MLP neurons of a small language model. Each row is named by its layer, matrix (gate and up: input weights; down: output weights) and neuron, and shows model dimensions 144-239. Each number is 50 + 10 x the weight over its row's rms, rounded and kept within 0 to 99. A neuron's up and down rows have the sign that makes its largest values positive.
After each neuron's rows, "fires before" lists the tokens most often just after its 100 highest values on Wikipedia text that the model never trained on; "fires on" lists the tokens most often at its 100 highest values on Wikipedia text that the model never trained on. A number after a token or word is its count.

L3.gate366:46 57 44 59 47 56 59 45 51 53 53 57 42 50 31 67 53 58 43 31 44 43 41 55 51 42 30 45 59 31 53 54 50 62 48 45 58 29 34 49 62 50 53 58 47 48 55 44 38 51 45 39 46 51 35 45 53 60 67 34 51 39 54 61 38 45 60 46 54 43 47 38 50 54 54 56 52 51 58 45 44 50 54 53 64 49 54 56 48 43 65 51 28 65 41 40
L3.up366:47 36 51 54 66 43 43 50 35 42 42 66 25 44 43 71 65 66 48 61 51 88 35 64 62 29 45 58 52 49 40 47 68 68 48 47 40 42 46 52 64 55 45 54 52 59 57 40 40 47 39 50 62 57 51 48 34 67 56 62 52 48 35 49 35 41 51 68 49 54 36 62 60 51 33 43 58 45 50 45 38 42 42 52 43 56 56 54 48 56 70 52 54 67 36 50
L3.down366:42 73 50 45 44 49 56 46 39 63 49 33 43 56 47 57 33 49 46 49 27 29 53 52 44 35 35 43 43 36 41 34 57 51 46 50 44 57 60 38 60 55 41 46 47 47 50 50 31 50 50 45 49 48 39 31 51 44 51 49 52 60 48 55 58 43 54 45 49 51 59 63 43 42 61 62 52 54 50 48 59 51 50 43 44 42 51 46 57 33 46 54 51 41 43 55
fires before: "\n\n" 35, "\n" 27, "S" 9, "' " 4
fires on: "." 81, "," 18

L7.gate1167:56 69 53 44 48 48 37 59 59 59 59 40 56 54 49 57 53 53 40 36 53 57 38 62 44 54 46 24 59 25 50 60 46 51 47 49 49 50 77 62 36 62 55 52 73 51 48 47 55 49 58 50 41 38 38 58 58 40 51 50 44 51 54 57 45 41 52 46 50 50 56 46 35 38 61 56 55 62 52 48 40 56 35 51 44 58 38 53 49 53 47 39 33 72 49 65
L7.up1167:42 67 45 48 53 58 41 43 44 31 53 48 50 66 51 44 46 60 47 44 48 63 62 53 45 43 57 69 55 50 38 51 28 51 43 60 56 47 52 66 47 44 69 72 45 68 43 51 40 58 44 56 54 49 71 31 62 54 56 47 47 53 62 53 63 28 54 31 39 39 61 49 43 40 44 30 47 35 57 28 55 52 62 37 56 61 40 39 65 48 41 37 53 50 53 74
L7.down1167:38 44 51 68 28 50 47 31 44 41 38 32 42 63 66 59 64 54 40 56 46 44 54 68 49 72 54 33 50 31 54 32 58 48 50 74 65 35 32 58 44 64 47 45 53 50 42 63 44 52 58 65 32 59 49 46 49 49 59 62 45 50 63 55 66 39 43 57 31 51 47 65 43 40 44 46 55 51 43 51 50 37 61 54 55 70 36 36 38 50 58 45 37 59 33 62
fires before: "|" 29, "| " 23, ". " 4, "of " 4
fires on: " " 52, "entary " 4, "ent" 4

L7.gate623:45 51 41 52 46 56 23 40 45 56 59 56 58 39 53 36 47 58 53 51 34 54 45 68 65 46 63 61 50 32 36 43 40 54 71 43 42 45 60 45 44 79 64 40 37 53 34 39 56 66 63 58 49 32 54 56 66 69 38 60 59 42 44 59 64 68 45 25 41 52 49 33 61 33 54 42 54 35 40 49 50 59 61 51 61 63 61 48 52 54 60 51 58 59 49 39
L7.up623:46 50 37 52 34 39 40 51 60 52 57 47 70 37 57 41 36 53 64 47 35 41 49 47 60 50 54 65 33 51 45 47 59 64 38 40 52 65 63 50 48 43 67 40 59 51 24 52 46 61 56 42 40 30 50 51 64 46 69 56 45 39 69 49 48 63 37 30 64 39 48 44 63 43 43 56 26 51 49 49 64 46 55 47 52 46 65 50 59 34 50 46 54 51 55 47
L7.down623:62 51 45 41 48 42 42 42 67 48 62 54 61 53 66 49 45 46 56 59 60 63 38 62 50 33 61 65 34 38 61 38 48 52 46 48 58 50 52 45 66 45 57 46 35 63 52 54 47 49 45 63 44 55 45 47 71 39 46 53 50 48 58 40 69 45 40 52 55 46 60 57 59 63 64 51 46 37 56 39 51 46 63 50 65 54 44 32 53 48 57 58 68 34 29 55
fires before: "0 " 15, "0" 15, "1" 14, "2" 9, "1 " 6, "4" 6
fires on: "201" 35, "202" 9, "194" 6, "tri" 6, "198" 6, "200" 6

L2.gate886:54 55 54 26 61 41 46 50 48 62 50 47 59 71 55 52 60 65 50 31 45 35 69 52 44 57 36 57 57 51 69 41 50 66 43 46 64 61 60 33 30 59 51 47 56 50 54 52 52 52 67 51 41 53 41 49 44 47 57 47 43 68 55 36 39 46 57 40 49 45 78 46 43 40 62 39 50 38 46 56 34 50 52 49 21 58 37 44 58 54 49 48 45 52 64 62
L2.up886:45 43 54 33 54 71 47 62 57 65 38 57 31 67 43 49 53 54 47 37 57 45 51 50 37 57 45 59 41 30 53 48 50 50 47 46 48 56 54 44 41 42 35 53 61 49 53 55 48 51 63 55 38 40 34 50 44 51 38 55 29 53 55 42 38 28 51 31 49 40 55 39 47 44 42 37 56 47 50 37 25 25 41 48 52 59 35 47 62 37 55 64 31 53 58 41
L2.down886:41 47 56 47 42 69 58 60 67 52 52 44 60 44 54 55 48 57 40 53 34 57 44 42 26 47 43 57 51 57 47 59 42 49 46 48 59 38 54 38 52 38 43 54 46 55 52 49 39 33 51 30 46 62 65 43 34 64 43 49 53 50 60 59 43 49 42 57 30 42 62 59 48 51 59 53 47 64 61 36 22 57 45 58 33 51 38 40 37 34 61 58 40 63 48 58
fires before: "| " 83, "|" 9
fires on: " " 65, "Votes " 8, "Team " 5, "Player " 4

L7.gate969:51 48 30 60 35 34 38 58 37 58 50 51 36 55 40 49 25 49 37 31 39 30 53 54 46 77 54 58 42 34 21 36 44 46 39 42 49 45 58 52 45 46 43 32 53 46 37 61 55 42 54 42 60 61 40 47 56 55 60 50 38 43 55 53 47 32 46 50 51 46 55 57 72 61 40 58 55 54 62 46 58 30 43 43 48 66 52 45 42 46 49 38 57 47 41 41
L7.up969:53 53 51 64 56 41 50 50 45 65 61 38 36 47 54 48 52 63 46 36 65 48 50 56 40 56 46 55 61 64 41 33 46 42 22 50 51 39 70 30 51 56 43 67 38 50 46 49 55 47 43 39 64 45 47 49 34 48 49 56 70 36 52 46 54 43 48 70 50 67 42 51 61 56 48 49 55 50 61 39 32 47 42 43 37 54 52 39 24 34 60 51 55 56 43 56
L7.down969:64 36 58 57 52 44 60 42 53 55 39 51 46 49 53 50 37 48 40 37 47 33 29 36 60 46 38 54 54 63 33 39 42 31 43 66 57 47 52 61 37 47 54 41 58 55 57 53 41 58 64 64 60 56 48 30 48 36 45 45 43 24 48 44 48 67 44 53 59 56 46 61 45 45 47 42 53 42 38 38 36 76 62 36 49 36 50 44 61 52 52 69 61 65 63 44
fires before: "\n\n" 64, "S" 5, "on" 5
fires on: "." 71, "ot" 5

L2.gate603:51 44 51 61 48 52 36 61 41 49 43 52 29 42 48 64 49 63 51 71 53 53 55 52 55 42 31 57 43 46 38 36 53 52 50 34 38 36 20 57 36 47 39 49 50 65 39 48 53 54 41 46 51 47 47 57 55 45 37 49 58 54 60 65 57 51 35 56 49 65 46 62 46 58 31 62 60 48 42 44 45 67 58 42 49 29 66 33 47 48 51 47 42 39 49 46
L2.up603:44 39 53 65 46 42 55 49 45 36 75 49 53 58 29 54 45 56 39 42 54 53 45 74 49 49 62 50 57 62 39 51 42 47 55 41 43 61 46 56 37 58 27 52 49 46 37 48 40 40 52 41 27 42 55 53 42 49 52 54 62 71 58 52 63 63 48 49 28 61 65 42 57 60 44 55 44 57 47 40 40 62 65 50 45 49 52 44 35 53 50 54 46 64 54 57
L2.down603:73 59 42 53 37 54 42 45 60 62 58 40 51 41 38 76 59 58 55 56 51 45 46 45 47 52 50 63 52 54 55 45 55 55 54 29 44 34 48 51 64 67 30 58 46 53 50 45 43 25 40 42 61 57 61 51 62 60 64 45 69 39 41 57 38 64 46 39 33 44 63 77 58 49 38 62 37 57 47 69 52 35 45 48 43 60 50 43 59 42 42 51 67 55 54 41
fires before: "\n" 26, "\n\n" 23, ": " 6, "; " 4
fires on: ":" 34, ";" 18, ");" 8, "." 7

L2.gate1247:48 68 53 25 37 42 64 41 50 54 40 48 52 45 52 49 34 58 43 60 57 57 35 54 53 45 49 71 55 61 32 59 49 64 79 52 50 44 48 56 55 52 45 45 50 43 39 60 43 43 34 49 60 55 65 59 44 55 43 45 32 72 35 36 46 50 56 59 54 50 38 62 56 36 41 45 33 36 40 35 52 49 53 54 72 45 47 37 47 49 57 54 60 48 57 55
L2.up1247:56 51 68 50 45 43 35 39 29 59 63 38 56 46 35 40 44 38 33 51 58 54 57 36 52 32 46 47 45 53 34 50 33 40 43 59 58 38 59 39 41 51 50 60 46 56 57 39 38 63 34 46 51 43 44 49 52 60 58 66 39 46 40 66 51 70 37 69 64 35 43 43 59 49 42 49 32 45 59 59 51 72 56 53 41 39 50 54 57 42 62 53 64 61 52 67
L2.down1247:45 56 40 43 61 43 37 49 52 52 53 34 43 44 44 55 39 44 53 58 53 47 49 46 47 46 43 38 23 51 49 52 52 57 34 86 49 65 45 54 52 49 37 44 36 63 59 63 45 44 51 46 49 45 55 45 60 42 65 54 70 36 48 25 59 58 64 57 46 23 79 51 64 48 47 51 46 49 47 54 45 42 25 42 38 49 55 52 53 61 33 59 60 59 42 32
fires before: "\n" 51, "\n\n" 7, "; " 5, "\n  " 4
fires on: ")" 61, ");" 6

L7.gate369:51 52 73 51 47 40 57 35 59 33 54 45 52 48 46 64 53 45 49 54 75 44 46 40 40 72 58 36 49 57 50 35 53 60 45 21 58 43 44 45 47 41 50 44 66 48 50 51 58 62 54 44 56 42 66 55 43 52 72 35 46 48 51 48 46 47 46 47 28 58 58 39 63 69 35 53 39 46 56 48 54 57 37 56 24 54 40 42 75 59 19 46 49 43 54 40
L7.up369:35 52 49 65 37 54 61 56 36 51 46 39 52 67 48 67 29 62 56 63 36 62 58 47 50 51 35 40 43 52 54 50 53 51 32 45 48 58 58 41 54 34 46 44 57 59 44 40 55 47 59 51 54 27 54 56 55 44 71 50 59 52 61 40 35 51 55 60 46 51 64 62 57 54 48 46 54 58 57 50 29 44 59 50 53 41 52 43 54 58 22 42 36 65 45 61
L7.down369:70 48 40 49 58 68 77 43 34 50 46 43 45 52 51 45 49 29 62 60 79 43 36 38 40 48 33 54 46 43 56 56 39 46 44 31 47 47 51 51 55 34 29 51 48 62 29 43 43 35 49 43 56 51 57 53 57 49 64 51 62 63 40 58 67 50 48 61 51 39 55 46 49 45 36 47 70 55 27 41 56 41 51 52 59 64 53 45 68 41 51 49 39 49 45 43
fires before: "6" 16, "5" 9, "5 " 9, "7" 7, "8" 7, "7 " 7
fires on: "200" 25, "201" 15, "199" 12, "192" 11, "194" 8, "202" 6

L7.gate1165:60 38 38 55 43 51 55 57 56 52 38 51 42 42 57 48 51 50 48 60 60 58 44 49 37 54 37 57 43 35 55 48 50 67 37 51 59 44 36 56 60 27 68 53 38 32 59 24 57 61 42 60 56 45 63 52 54 56 63 57 65 57 59 55 47 67 45 63 57 61 50 52 52 56 53 44 57 50 71 57 56 59 63 53 59 66 33 53 46 49 59 42 46 47 57 59
L7.up1165:51 34 43 38 51 55 52 44 53 54 60 60 39 35 51 52 60 42 35 57 47 47 63 43 55 70 29 42 34 53 64 27 58 63 27 45 42 44 43 48 69 40 53 66 56 56 56 32 53 57 26 68 51 69 64 41 62 62 85 60 48 53 53 53 55 49 52 45 57 54 56 47 68 47 70 57 60 52 65 61 34 54 35 52 51 49 51 57 54 46 61 52 58 51 77 45
L7.down1165:54 57 52 59 83 62 52 62 36 43 56 56 31 34 47 41 42 51 56 58 44 59 34 55 50 38 57 67 55 55 52 40 52 59 53 32 59 50 71 44 51 29 45 71 68 47 53 56 41 44 54 32 55 53 42 56 44 37 33 43 43 39 54 58 61 33 67 51 47 62 54 48 45 41 51 61 55 53 49 59 46 50 41 55 43 56 64 45 58 63 59 60 47 62 51 26
fires before: "\n" 58, "\n\n" 42
fires on: "===" 63, "==" 33, "====" 4

L4.gate930:46 57 26 56 66 39 42 61 49 46 63 44 47 56 46 60 53 53 45 48 57 62 48 52 58 49 31 50 57 52 55 58 51 37 55 68 51 33 43 44 37 59 39 43 48 45 49 44 29 49 47 61 37 73 46 70 50 62 54 52 62 54 57 68 60 45 54 71 47 47 65 36 58 55 59 69 44 45 39 56 50 29 50 45 45 49 52 45 55 40 65 47 45 66 42 40
L4.up930:41 42 47 65 43 42 59 46 54 44 49 48 50 33 63 68 47 41 74 47 58 48 43 47 49 48 57 38 62 47 49 45 37 73 47 58 58 46 41 58 56 50 51 63 49 64 44 57 50 39 57 51 38 48 39 52 44 63 54 40 52 64 46 51 73 44 57 66 54 48 46 71 55 73 65 55 47 59 65 54 63 57 48 48 50 43 51 54 65 38 33 42 55 57 73 36
L4.down930:60 43 36 61 51 37 54 51 77 55 50 34 47 52 42 62 48 47 40 47 57 57 39 41 46 40 43 42 56 40 52 43 52 58 32 45 39 38 52 50 54 49 61 48 54 57 70 29 62 63 42 63 53 70 52 49 48 49 65 52 49 40 59 53 53 48 50 55 51 41 57 53 57 34 62 43 45 48 63 52 62 52 40 46 53 57 57 43 48 27 44 50 56 45 44 44
fires before: "\n\n" 39, "\n" 20, ")" 7, "' " 5, "). " 4, "); " 4
fires on: "." 47, "\"" 34, "\"." 6, "," 5